Weights of a small transformer language model: LayerNorm before each block.
MLP neurons of a small language model. Each row is named by its layer, matrix (up: input weights; down: output weights) and neuron, and shows model dimensions 32-159. Each number is 128 + 24 x the weight over its row's rms, rounded and kept within 0 to 255. Numbers have three digits each.
After each neuron's rows, "fires before" lists the tokens most often just after its 100 highest values on Wikipedia text that the model never trained on; "fires after" lists the tokens most often just before its 100 highest values on Wikipedia text that the model never trained on. A number after a token or word is its count.

L7.up339:162079178116107153129112118124134081116155128129109149131138140124097139103119116143176108150120131086115147129085117082138147156142157115130105077124137196114131128172149152095111116152130130146125171128126123141131152132144147111136129095106130164123099137140144145155146130084086110155127091112126081151151085103187150122170135138113073126103157138129103169125156133123137116128151
L7.down339:140140167154177132147152133140149130122145186175138129109125109113079103103157141106138123145124134159099115129111173114115158167152133159149139147143122150152103116094164111132112132116123123152108121140118169158154121098139125164122138150130171123116175094161109167113132143119054104132127127114132119079138143109121136109112140131112120108140147134178144109123119134169077101094113
fires before: "ed " 22, "==" 11, "ing " 9, ": " 5, "s " 5, "born " 4
fires after: "\n" 13, "rem" 13, "of" 9, "op" 7, "ep" 6, "p" 6

L7.up220:134068156140123131138124132111113070139117110101121167134129165125144114112124151137122126116124126141157155176089125129129111098098125129106134131142142122084112097117120142113095109152151131127165133101104126143154121113115141132122152096108166129152142101155178136110167113128148169112135098096152160136156131107141151082142121135190134134123134136157133120128137171088134149147156
L7.down220:115131099112124123149137079115103112144121132118139159090135118118105218134111128152144089141111176114105144118159118096163141147110151146121137109120128088095128144119144147135145113147158188117108123135102143122181146130107144136152128112135144148123109175108118114109132149137120167151157100150085110132143138128151139126121057113142101097098156085116168081098123136144111102119101
fires before: "ed " 29, "ing " 20, "e " 15, "tion " 9, "t " 4
fires after: "om" 20, "rem" 19, "Sc" 9, "if" 8, "re" 6

L5.up124:110107132103115152145103133128148116133161157138084097134125143134090133094149152154163135136093124170145093108114153125120133163106139107120136117131138144091152119123116165142130114114104133113121096129124125110173094102120120100130141111157166187161154173068123101088092148155166106136114143170105145086161082154131140143119104133095101129156091149148144107101138138129122078161139
L5.down124:106073091118132145146121110166153145114142115120115149150143119121105108097118088134074108143109150114085168073146175135127176114146162131109141130143115104121119136149112094161112131177122087146099093153092107119125151091173122113131110126115125117119128134113133151151169133157144106125134114124123126137109091166106128136124154155166138080120136100100156154107142157140128131077169
fires before: "==" 18, "- " 14, "= " 13, "=== " 9, "===" 9, "== " 5
fires after: "|" 27, "a" 10, ")" 6, ";" 6, "." 5

L2.up491:153125136119154120150101156154120095105121140119104151152094110189140140152134112117143124096110138094136092117147118130110133096111137145136163140120130189116152148117103094127123127120083152125114135131149103120136119115111181161131105170081123117160142133143131150096139081138143156166115140172111104061154146120125103127152130127119116115137140126126130132112115153167137132092119
L2.down491:102140147132120118138099125101104153173157114135088147111144164167123140106103106121130105114078182135169134132187168099092152133074115141154148157145137136148150125112123099113108147146148113124127165156131127141086114074118135169134078164115117142106155108149127136142168148126130147109133168104138096131165141114168104118130138057112168098101130151090115089153128089108128131108153
fires before: "| " 53, "ft " 6, "ar" 4
fires after: "| " 60, "M" 6, "a " 5

L8.up67:088083154143151136150135121130138115123116112097110125112102150152123131146112099129129147143110141175117093131117166138114153135169120167117081133100084134099087104139086129111158115081118147123112110125134140124119119127161129138133155168126114101133072108167122166163125137124129115126111120090139146116172118112129133082118135110137105086150124118137123167123095080152131122143129
L8.down67:152110147107123111146147146109119144169126137118118114111111142147153124105162181146132144119106125090091126154140110144121161162133163125100125118145129122127167153161125161133127160147110138109193137130147146126141130128086136151142165126107101122159103151111119055165165062123136172114155092159107137161130064077161144145138092085107111131110137124116136133110092110152087087110147
fires before: "al" 14, "u" 11, "ed " 8, "s " 7, "ens" 6, "s" 5
fires after: "l" 28, "T" 12, "L" 7, "re" 7, "dec" 5

L6.up584:157166171124083164140117113150116121135126108116106162148128117114121123129147155099138133107110163133111075114117143140081113090092192140165096151152149101127113150146113147142107146126143142101108117116152124115173122112161120099123110143161117123160134111116121136108125130104126113120144127130135087073135106098116111099099086085168129113145131128099108159148139158123123111145123
L6.down584:116097134138155149120131137105156146131121123151106136075132096147187108091171196152133115183090129177125129111123101111128194150119132100130162145157092155119137122112098142103129125099149124139095123146120134157112083124106130141119091134177101108120152143144128110110122133164112095107147116105090100160122099117161162147143118148134109116152146165110140123128125100091150104142132
fires before: "s" 20, "^{" 19, "ing" 10, " " 7, "; " 6
fires after: "W" 31, "k" 21, "w" 13, "G" 6

L2.up612:135162118127136125121116160118171134131108114079095112109060136130117102122125103111170167149138105123153138131085107172125123120105131132134095125132144136136159140121072103086133173162128098133113179176138122145157149136135149077130181157118089068159148096131102131112142144125110155168112156114130131094147086156143148115148122104108106135109158113129116138157097127154127122153132
L2.down612:135138167110150121129101129119085117131129125157132114111114093123169140138085106101142096147140139082133121115132098132130149121152143125100091102175103121148117152138114136132111091175168179113107163121110124105067109130098164154140126148092104126155134140128130121115135133193110132125119125109145165140145093126108110153105168127131145103116124103120156127142107097154126140132116
fires before: "| " 32, "al" 15, "er" 15, "land" 4, "|" 4, "ball " 4
fires after: "| " 37, "F" 18, "T" 12, "pr" 4

L2.up128:164136133104152121139138157129145105098157138132079148138135100115108120129144149134139131079103129060179123114082163135073086111111144130095154108152169146109159122117098109108114109134130102122119141095153142152093157181138160165121147145130127138139108103149129140110133097144175159147129144143121126134094134118125106135108134105116080099123111138121132126136096186146143137176130
L2.down128:097121183125185061116135118140100149164123115163104119145190156162117141144105112182117104149148169137177141155132100111110107126148119157117116170145174144142120124099113094113116160160142124088155136159107143112094140126127142138097091130091116133088143123132120112147114160142134144081124149119111122142084123117110107130180129083148133155114088137098114113125119126132126112118114
fires before: "| " 74, "|" 8
fires after: "| " 35, "2" 13, "3" 12, "5" 10, "4" 9, "6" 4

L2.up565:115128119087113149126159157158150151081132112121102139145106152080123109127152088159076131119150125138111137148119126124135198129121160110134144139183113128116083151129130091070120154075123112108128066122100125098175157160137125110130118101141182170138092122152146105124156171119144132114141140121088123147120153131144108121133112125130133139125139119131143133124149144173126120123161
L2.down565:112138159156104111110128133167145133118107168101098107105094197125116158132115076113098158115134103139109138134105129110105130144154135155123097106136130136097117137152143152129129111130115113159131161116147101121118155111140132083118146171101141120151113144183129101137155113134108111074151120136084103138146184153132161150132121053144111128161134120179104123133102146155152132150123
fires before: "ur" 15, "ers " 13, "ation " 11, "ed " 7, "re" 5
fires after: "m" 17, "P" 14, "th " 12, "F" 11, "re" 9

L5.up690:151145116123126127167101133147161153109193154115122114145188136152167137130090131116118107103121104151133128141162172102119060088107145120147119122107117151095139140088133133141107119106129131085122160152133085080109147124143160172119111141140119145105151112135163170112128161159128142125120107083104166129107087084100167119124121105156142137139132141139118142108144107093134113118151
L5.down690:092130102166124100117071140115113123126158134150137149095137164143117096121083121163135090134152100124167150107168152131148149132155124131119118168126140156147110134117099051108117150119157120103115107122110116134101126138132143142113151152114082106099192103088140104138127146191147130125107128089156103158139137129113116152116147117095143138113173168135132148123152142164102155118170
fires before: "|" 38, "|---" 18, "|---|---" 9, "|---|---|---|---" 7, "p" 4
fires after: "\n" 35, "|---|---|---|---" 26, "On " 10, "|---|---" 8, ":" 7

L6.up579:144140124101101146136080112130161132145135163131137131140120119116128137117159093135127130154101089123119153161109137125150117129124119108103129111160165158110130151100183144134125111114072095116129135157109117104119130147096122140125097103075178154116115135145111075108112129090096108160152112148151149124112158138136142145126089130110140120199087137074100131125131116133108085116087
L6.down579:120119110123120173143160115096144152108119140170130152085084134062128107162166125141131141110142107132128178124125147078135161131108129080145162139130132112126141137191124134139150144136126129138140102142103147161141119123123141133108163144162140119086156125063145183148126106188098129114143131120131133122146135088159139152084101111121099151119112088102131107116132125096141150125149
fires before: "ic" 16, "e " 11, "en" 9, "a" 6, "a " 5, "s " 5
fires after: "A" 24, "a" 20, "e" 11, "ild" 8, "le" 5, "te" 4

L5.up266:116089154108119175118127110115082132094140078105130128104112072103103159115115135141193129127147145104147105122084090143154117084113148151130131147131159142100138120119143131118159156118106103169136148157098086101153151113151129092099160098139159117156121161117120127142178138131118114120163120118129151131143114137135134103110133127171119106135165155121126108143144107112144179144178
L5.down266:111171108088080105147117110120113129189123127128155134078134134117125139147157124176091120103099134100132152066139139131132148138132158118114113137132139111138131113130131137149140092148152148105132114142152128131150086128071159163134131108144184126116167123139139160156159149138123160113155105148117125126114126134106135133145121130146126145070154126148151106126123104139113130186109
fires before: "ed " 19, "ing " 15, "s " 11, "e " 7, "t " 4, "tion" 4
fires after: "Sc" 11, "tr" 10, "fil" 10, "om" 10, "sc" 6, "per" 6

L2.up297:118088121141139147143144122091125144058123121143167138126158121134104128141116120116118119141117128138211133163125127118127089159131141123116128119137126103113104112089123124131104191142125110157147166184159138133148112117177110148179129132138153175136172087170122132116118117110101144152136155115114123136158154111152153124087066153107133091139130124124127074088138172102087134129073
L2.down297:094144101162139133120130116114152144178119095109137107152128113117124146126129165150096154115159125119092111094130127159139141131135131113139154153130136095188112121144128124074112121125108134150120101106115135146136130078126080070114139108080108130083169161105133100092108140115108107096111111159147117156126136135139166136137149151180141125118145140134136141141144135130099117123118
fires before: "- " 98
fires after: ")" 51, "." 6, "s" 5

L2.up713:089140141111157116125164112124133102104098094094121182138115114155110115120154134120147110109113144121110104124148111117114152138164110157157104104111119123097121127131118161111125149118134101152133131162137128138094151138137147133091139139110116148116114126119096123166171123107156171154117122164095105111103120129144123113133140149104151107088126141152171128141108123087128178137030
L2.down713:148119089109109103110178104168086169162145140146139114066109083094119154133138084154115144124089117143117085143123133107153119148137135191144152148146125120158071122095183129148144115130127138108096138079149113153123112096148132102137096126122130120098126110148143143114122152131126150085153196146119131139160139074165117157132156125102105110129110151139113146149124159082131106116121
fires before: "| " 77, "of " 7
fires after: "| " 70, "st" 11, "s" 8, "M" 4

L8.up708:150131144128146110143108117167182164165152129140126156120137124158147107109108101145122144125112105096160112099120135115110140097161094173116132127147119134117126145119135166101129168143117122113163107070133138172135124121183145137165090148109101121115097131101139157119118159119137126128132149115132128117110076157144110141129091117102110161129118127120134178108135137173125137156111
L8.down708:152108119064129142116152131151153116109100117096121104149152127069141112124140125151096147154130129130118159093175100138135083140133094165122147121131109171149162125129150151160124137083127148101112132117130150149137106127097079140122134137129103147092117145152115111098103105116099124097135127153126147117129133095129139115153192175189145168152171112136140151097135119162094137114147
fires before: ", " 41, "al " 23, ". " 4, "d" 4
fires after: "s" 22, "ow" 19, "all" 10, "ent" 7, "l" 5, "h" 4

L6.up266:093118140130087119105180125138112114062138088078136172152108106111130144153105162073124121152128132124092121131102133136130170152147124140076142146159160187117115119100115130159130128099109148141113131143175140140110156080142126124188142138108101117141110114144128158158125138151137149111189141080134148162135131062108168077140133120115133120172144118147114127102158119130128102152130
L6.down266:124155114145136100097141135061130131116136133133091136155120108123136129112110156170089142124127087129123106148123076154151155131089152114104128141138128119162147107124156125102106137107130112113104100133144118131093159116141162121159106155098140144116142104146106142107139134129107119138169150144118125125115142140093114141126111143138121104124096188125090121159136164145061107156113
fires before: "the " 18, "m" 10, " " 9, "f" 6, "s " 4, "Rep" 4
fires after: "one " 15, "g" 13, "h" 9, "% " 8, "G" 6, "gr" 6

L9.up312:068118141118133122108134108097156114153118099110133196105149135117131147101075153167126155120135120075133128141141137122128112101130131086124124132128090104111138173123092162128124093100110142143142119161172158125139127084124100146108148143153114134125138135126142107102121144126099135139120177140080121112149091120109172108124159132117133150139105111160124154105090119150219171102161
L9.down312:128120149130135149110138130124112083112102141114165130122170116088120112149096117127114144119128109128115141097121122111137133121115130089164136115116108112135154141097142162153157152112126169147149166156118154125137087141036129121114138121151114130133124134144127117184113152098138084100124112151139179189088148070130138128136143159167113154160140113087129129096151143123153149129096
fires before: "en " 17, "ing " 15, "es " 7, "ate " 7, "ile " 6
fires after: "p" 13, "t" 12, "g" 10, ". " 9, "c" 6

L5.up380:118118163140096148122150157125138148136099144148117177114134101103093148083132097124096096142105121157118141150099119137119198114128102142153135125160158134111139117121125127169112126137131103115127102129148116137124132104143108077096121130140138112174114126139188131130190192091156123119131129119110114123141134143131147095133146094104129098151149121158148154079126135134141074118144
L5.down380:121162111151144099175161145137139143144100172118129102117109130142152105119128129110105149145111107090150103152157123162111095148188131154102159119170123123125148044108147143101151105148157101107102109129114116128116143134137115097131155094124121131122133129095117087151111153155137150147138090130134144106105099135126114112109126174118186101141141135109122100196048115142134131169118
fires before: "ers " 12, "th " 11, "ers" 9, "enti" 9, "ed " 6, "m" 6
fires after: "F" 22, "o" 11, "sc" 10, "f" 8, "m" 8

L2.up748:131125103101119096112152185136150105122155129152122140181138157124179088123170097112140172146131130116105094168152158158131125104136116129126094124105159083092148168122167111122109152139105145136129114111105142083130097144118148126123134133118104136137129161152113134121091095126157108105142124109163111127105082111149175142153163174150107126159117112153116101108129165160100136099156
L2.down748:119142119132143120144184113122136102077119154094160147111117162144130093081118125104131122105118187138102137079159082140110157137151169112145139110183130152120138155117136150094129108141136111134148095094084133131150132114113132142141144127087091119112142107143111138150147163123147128116131181113161165126136156147127131172145087131139156150134103134105123118171121087113171067115132
fires before: "S" 16, "a" 11, "a " 9, "); " 7, "land " 6, "an " 5
fires after: "U" 16, "Rus" 14, "A" 11, "I" 10, "d" 7, "12" 4

L6.up225:144119136083169100079150156168160165099117133163110137144131144111158108137111105137139102150081110112116142107137107122140115144141122115121107117148150137160116178142141144166111108133106143133154150181098122141111128096127087120118115124136127141144113096089148149127104156165152106138153115121128155108132136158136128182080109133104092112154097137129146135131136158142107147127128
L6.down225:115118116172154170131143163129161116111117165127139126135072165158103137117091105126097120185162116163091115162143131094129140122150124184089108066137127135129132121109114092116129165178108122137132156116144100122134116093139145113134115125139137126129135122092138152135149100194106148116169124128119071094121146122138130122120132076156129116154118128084123133172114112128106134119151
fires before: "ic" 31, "ic " 6, ". " 5, "ed " 4, "n" 4
fires after: "A" 23, "M" 22, "a" 9, "elec" 9, "f" 7, "E" 6

L2.up594:124104144197140118132153097114123143107172157130147118127117168100154136165094109115115136159137088128154109081153159129090092111122113142111130126160149202145153113082144134137150097106100103127159167161150180079135121118179119109125136093104143121139119098129143104092131134120127154121135112125134153112124124160137124144144111091064138087113151127136112124166155140115136103110132
L2.down594:126116110169119126124146133153168089153176145163120159113126145160124145134132132091101093167163162140151190155141158093165100113131151130116170146142102105123144154119144130082166113091152171121117151116123082088079130158135104127087156084130079152132132120115119122124131126184124144115118099131142130128123145150105130131115121117108129156125161146126118115135123147137137125086132
fires before: "|" 21, "ic" 13, "|---" 12, ". " 9, "|---|---|---|---" 4
fires after: "\n" 50, "A" 13, "|---|---|---|---" 10, "|---|---" 5, "Th" 5

L7.up338:163133131108131125098170093113111154164097078128147135149150093103130138123135142103131167126170115106147139123117126124157092115155154098159107132126095166096125107100141138163127105077117087094146115137121139092112159141166157133137171107093093098135138113119163163132110177107164114129130105106171115121114106111101122156188128126140085122138084149126151075123132109110155141065131
L7.down338:104112135093118124120127146097112153127172116114104085132099149117106163163132135143102119131154134115111160127170141131118116123098131143088147144150142109130132080143084105120108083126142131174161118134161133093119097115127135151168124138151104160112146108133140132176136133097108152093162093121131137098108096165143143138109129193173138134152125119093143117151102110109132131154137
fires before: "ing " 16, "ti" 13, "t " 9, "ed " 8, "si" 5
fires after: "the " 13, "J" 10, "fr" 9, "ur" 8, "resp" 7, "im" 6

L5.up97:137127093160111160162138150126127108146101149127108131104146113161096086156073098092105164119122165158104110103179144150108124162120121133150125153136113110095105176116124111137117118110119105086171117100102140152098120149168116145136144094162134138100181131110080140104171118142160091126111149115102155137128095135139153157122151141131130119051089143134133151134140136155123148094152
L5.down97:149148135108101116144109113137104132141133123120128127072137095072152161135108115137104087149101128112109146104105106170122124154132108100149131089123095122138129109157166099136135068101099090109130073147101105127147155129113180135141166144153154123153164128147103163169154129133178129122155134082097180122106149143115122094148128140100106161119162155156141158146139091135147128116128
fires before: "od" 21, "enti" 9, "the " 9, "e" 7, "g" 5, "tain" 4
fires after: "ep" 13, "ent" 10, "En" 9, "p" 8, "und" 5, "en" 5

L9.up262:170145117171132118097103109109131111120148090130128136130094109149124139160150132142130129133127087089101116105113138130102135106120130117112082166126093170148140122131127149107180148119164158168114149111142128146067167149153140146145106180111138088092110112138122106140152120142168114150135120088108127118136130123169150126082106154102111086165097141163116101116163129148130145140069
L9.down262:081093136116088146091107133137153117114169146159163102150154173162124135125124124144130138167095112134126082134137192111156121102130097114104142118073141110113143170190168134140144140091134106133124148113076131112072135114091118171110132131148141128114078098142141132150145126102142110133090135143146113108139108117143095126122114101166147132155135123134143145133146096117133153104109
fires before: "ge " 25, "ial " 8, "g" 5, "e" 5, "i" 4, "c" 4
fires after: "Col" 13, "col" 10, "M" 9, "Ge" 9, "m" 7, "em" 6

L2.up746:123109099131119154177123147100145138144118121156121155109182143157081098133104132102134089151099152123152048144112126140090125146137135144126102124139068077143123171140162112127113136152132152123107125139131161150147159153102154152092117140129120126124132110124109119116120131139130181119135113139110093119106147134106106129090103105093124096102152163122123108133106139112170099163127
L2.down746:129143142124131117139154089133099147183127117160128137148133086099125125150114106135112131086081096106126165128120095108167156141155132110111136151105111131141123122115150122087127102112121122115129115086130102104120106104115162082127080160130111119147150168112123098128144131098129143127118120130136146158125178168103151133135120163120103153150168169160125173107129106131142127138096
fires before: "| " 37, "s" 11, "en" 10, "con" 6, "en " 4
fires after: "W" 44, "| " 24, "w" 12, "\n" 7, "M" 6, "D" 6

L2.up86:155107077064099125127122088161130140139134140154107115140132103149125177106112106120141129153084115158131139107115107102128150117143153115144134154151126133099158160132134143186136147126092151131100112090104176144124168149155154115126145115126142192149068087080114178167159137132145154111144120118141088133136153123126126127134141133093120164137147087125107113133146102090114112120078
L2.down86:154105097141168138125113138165143162146112114119158138090111126089144134143110164128158136113087133074130110148109114183117140104166097163119117107145138140122095146144077149147110127132139159115122137117151102200099123080100154104134104138128141137137147095165096113084122145132140060115117127171098124129135133109124104155158110092106161118128159136150171112147131153076143108143103
fires before: "| " 41, "ef" 6, "time " 5, "et" 4, "ew" 4
fires after: "| " 41, "V" 20, "Ch" 9, "B" 8, "Mar" 6, "Jul" 4

L2.up596:095117114177128163120112128097148127131144120134090147130130111146160181106092117101144161131090119147120132137088123126126141121169154126135120112133122167105167098131125174119124098098085164158124131120122114139150113142127162153129131156164112136116092084133087139085145066105135141126100104119162142112119173135134115061120130091103139115127140106138114104155099138131151104154164
L2.down596:133113124146123139123148110147162133166144130122140121133121120160109146132077133135128149126099113102126116136142103133147174157196092139145125110122132130157109179107183115097195134141163125118078122115127093122117129124106107154114100179108118163127150132133156096114154140095153118109114135157110129143152128112178077156135083102088133125073127138128127078156093092126135130137092
fires before: "| " 77, "|" 8
fires after: "| " 82, "\n" 9

L9.up280:111144115090076121144150152125166127135195156109150152149142135128103175151151100119101146146092099134124103114142122110103124114140146109153115141160132158103103100124151146124117101109173091133106142138156095106105115111122068114154099107160117169141150137108153111110141171128124121089118116099131144072135141132073102131138131131102148105130147155150137111161139166111128076203106
L9.down280:154105114146128096088119102132109088158121115137115152137138105174148119137103158118093110138112156104151120108121126131115125160162177174096130118130133129072145099117131134129126129107131100147100136089112121116160085118090150136149134153151159144127127159121112100112164121123117143115123092143123127168134135184112142128139126138095079111144101114098159092123102160140150111125086
fires before: "th " 26, "s" 17, "th" 11, "ers" 7, "te" 4, " " 4
fires after: "W" 30, "w" 14, "f" 7, "g" 7, "o" 6

L6.up21:105153134130127157127102200100122141094161164094114107127105123081140113122175125146105154108159153168120140127099120087122137128135152091114160138110119132106110141125086079121126086124130148164131121136140155142142119144109125146073073144163164090137110105118147120127107154098148096103118165124172156104159128164104153095128120178120125139173154145125125126138125132110128107162172
L6.down21:128141105123145134138134128134144111165106189175101108125141134107141120123075132143111128094102129137133126146154148088155167148118129141135124146115121118125105141140149155125107134100163143077134152120143141098045107138113093137165147112152123107121142129119109118150116132081094201160130112123140150130129122165131151123105130094122096108161137153132109120071158095122108102168166
fires before: "on" 18, "s" 8, "on " 8, "s " 7, "aged " 5, "en" 5
fires after: "L" 37, "l" 20, "P" 4

L9.up579:148101075111133138077126103108154103123155104102131119171120108112160135107127140144119122153069097095149144106115105161118129145103121127114147155142121174120139140097147133140084134104117124128125101114103098102138127105174132078098061162143141124094116107144086114131139105139110112117151192131142173138081168132160130132105129117155150156112139169145149159141137161139149171134136
L9.down579:119154100069097121102135070158131146100100143111115159107119092141130104142113097114113136116173098125139136118129166141128114145111114124099147150184131149126102135143098136100132174151103155136127142160118128115092134165070108129099140123128114098128151111138135110070162117143114139141128132157122111141181111094133165135116155132104146144101135129106171123118157168085136144136125
fires before: "d" 29, ", " 18, "tion" 6, "am" 5, "il" 4
fires after: "an" 19, "ow" 19, "Can" 11, "El" 4

L2.up234:125126108117160140115102130147170130095170148132076069170085141133166147101081160123142114078126118160151113128113123144164143170137129115110117126130109124092140157154173122101145147099128110179133161124186168163153142154103119138106114116136125121157116116108069139103109141116103108129168093148104139133140157115127132121128121117130123137110119120130122123138136151162121089176105
L2.down234:158142135114154120106119154145106105168116156105150152146136134135136122142163141113126113120158131155122134099114132128142126109132124139165122127143153092127132135119138142154161109129124139107104131124110072107105120179131140114102108129140121114106171101138147103075130133095128185088108143159107134145114128101170134091171065139144118107074110129157145113091138110095113134111131
fires before: "| " 31, "|" 16, "h" 4, "R" 4
fires after: "| " 38, "ic" 12, "\n" 8, "ed " 7, "tain" 5, "h" 5

L6.up295:137121102148144127068134147140118128117129100119123157121121152143141102145157082152119141127131143123165135111076146094135182135127107118151146091138137104124175142135141086114162109128150124138172112102153128089163157156122143148115094107146102071150101112175145123144106138131165127129128182113174116092147145149118091164105140093105135126107112105130167103095171143120133111158106
L6.down295:144110123147133102180101091095113140171128100105162175159101105144105160133101092133131114122135115166101118164132145131083088149125108142100150176140104125122135136133130137103139101134101164122109049142102137137135110097108112100146153114118142116131138102112138125105133108127100132116147092149125121154116179101133131157146170064119159136132104157133141072165117146148153135098119
fires before: "| " 40, "|" 14
fires after: "L" 39, "M" 7, "D" 4, "E" 4

L2.up44:164140123125131105141107157136142116095160101140100154163106159113174142162143131130138140089114113142150134162130153151104093150137122110134106111138140155130133153128116103119110087154138111174116124116166098118136112133162118092127128131098163137116144113146156086122141116113116099127107115152122148115123119140142150134189109140084086079154103153137104117170155150146123093128120
L2.down44:161108125097136076138130127134109125099103144113093143088164148140167128131098165108074100099115133138134109161127125078129162131108135127123139150100111177126129162150164106109156107177104110109157115139103124125136126140142123078116159084114149123130098117105141112127152153171144150149174137117089130124145138166139093171132158110127127149137163092122156103121148133119141128160079
fires before: "ic" 16, "a " 12, "a" 11, "land " 6, "an " 6, "port " 6
fires after: "A" 71, "E" 9, "I" 7, "Ph" 6

L7.up160:140096116129148097150138106117121117114085132136136109130099139105153149152145109087185103093128130127150122140118104106081127107124108136081142122145147150128149089092112140161125142123120112101100154135061129178151157118160133108158108123169130131103122145117088128099102181127128179135157156148107124143133114163137153134124105116164159124088155146114132153131147076124101163096162
L7.down160:117120156090119112109152132115153115139097128150101115110139141131130149103156169198131139143099169095130113104119120121112177120103106125118152081115089154153152101139158180135124119168150109085107159121114114147161115110112148097155167111118107111091150114169093125149137147139130162097151110108161107110134163121160161098133094137126107123125104088111139121159099154138137101169127
fires before: ", " 25, ". " 18, "." 8, "| " 5, "'" 4, "s" 4
fires after: "d" 21, "it" 12, "grou" 7, "id" 6, "is" 5, "ad" 4

L7.up101:136155148102134115143108099126130139088131101128112122144118142082118172142166110118157116122166091081114128130119117116161089149125150127119115178093147129122136162085158134118096123133123120077114117137125134124139123149150153117133111121149102085140101099135112147149098138151121106145113088107120115149169138142135139126157116142121115138143124173126160115139103155152150117112070
L7.down101:090115154126142077105157121156137141070122127143099109124156115075091177146121116178172147131116131091122162161099102155124102141133110148116117119136156092117092116133152108157141170121140097140098139103108114084143127109131139103109116153157141132099118144150108087133107156128138114135110118088110116119166133138137133128155124165129146163137105162119113148146130162117119138107168
fires before: "\n" 88, "\n\n" 9
fires after: " " 31, "0 " 8, "— " 8, "m " 7, "|---|---|---|---" 4

L2.up317:146101104091154134104125148130116135122149125143128125107135100124112134127108146126107141077139067099094102114123103159105100088093117116156129122085145097153115121151121121123138134159135180144092144104107150154125131096145168071116140136123169163104156119135188139191149112160128082123140176138154136140147123154121115141143121128084121121130134091120137123154099148164093135081110
L2.down317:122122115119145093118171128176099112148134099128137137115137128159152123112146097143130123118106099093118115124148159178118123112154164125122163073142143147107126109086134118167155128110143191102122092103127127046140148119096160122114120112162123135115133149116098143122133116123183093132152111110178150141169136136150110138155127130105097129119087132129125109144100096130143121097134
fires before: "0" 11, "9" 11, "5" 11, "2" 9, "3" 8
fires after: "18" 51, "In " 10, "C" 7, "- " 6

L2.up767:142140134143150140175160150138136106132099115093097110117125111134143131088100135106144150128112071150098145099140141173100156128084099137087136157159137120122101143139106108110142106111124140136152154136144100105120149154131083127109147161126136144126131117103140108159144161129140179156104156105123134130112113115126094109126141115113082126126141096138153168135131172100086144199102
L2.down767:111139131157154103095138108113111176130141113123156107124146163141107150175176116111109140133127108180100105104140099099128134137106094125135169134127128146108148106120159132144098142163138085162117115128132128117110106118157132120135125080075143097089095079138121148126122101123145150075176124162106111096183154115118129122158134147140149157074135102114134125168120112114138162084154
fires before: "| " 49, "|" 25, "p" 4
fires after: "| " 74, "f" 11, "il" 4

L9.up539:157093114126167110101153097126134130095138130082122157114098108097135144152121138123123153099097166155162140133097158142130119120134169160115112151110081131105134103134126079122156154128082143129185139147130083131136104157129127141135080127101119079127115087135099111110127140120136149103129109117157134077139121082087117183159102110138146141125161118146182115129127163159133106129138
L9.down539:133120115132149143115130065136108167150130137134151126109152100114138101139123107146142130143122111134151074141130125098181112137120129167136176138120136095132130115112155000116168113147139118114154101127106148147118104149134128135088118104116141145112129146127128134115148151099142138111134137133112130135158118094100144085165134101099172085107164157120148113157163148152124119126123
fires before: "| " 56, "|" 32
fires after: "| " 64, "d" 6

L8.up720:136106141148126140102143136098131111175118176105119147127110165106099114164165107136162154111113175127150087128093132111130119110158141117118116132117131116135125088105128152124136130054129116125103147125068136124114145104169131143138162112140091133133112146145127137146115095139183163080127085147112117135100117107124185120146046125155151123125103124092146110129137145120102113105121
L8.down720:099106095138170097125146182131126127163107108116107066143131184102163200134118146129127183113120113114117133132142099189145147178107119145083091139118143149128153077107123142144130098170166102131154159165147136114152153136123128112136077141130071127134125131136148105141167148122106114115165099106145113132138130162141134112143129109116136160088126125114116133106093132139121126108147
fires before: ", " 26, ". " 14, "e" 8, "." 7, "\n" 7, "s" 7
fires after: "n" 17, "id" 9, "des" 8, "w" 8, "a" 7, "in" 5

L5.up515:175123158074144084161153110090145131130178116138072153116118140123109102146154112163125138107169169105116121137073127127097122091101101132154148120119105127119090114108149170086111144146101130156078120160085130132119122138173120145137140131091121098118159090131067155135162115138134102155140106137124102144139141147162132113108175093144100148109117148144131165129116114098146119141128
L5.down515:127135115130087149123118141155143119125118093120118136076173120138123104119125148168154121121123128121097122115115129111128156130161108163141166078137114177148133128126093122124164138144128106157129149101170139084151127180138153143125114126146172143138146180105104138095160142093141189114126103148106110157082101133126160105170134133155152136074163103163126151091119118122127154120123
fires before: "ed " 34, ": " 12, "ing " 8, "ed" 7, "y " 4
fires after: "re" 28, "ot" 13, "oun" 5, "uc" 4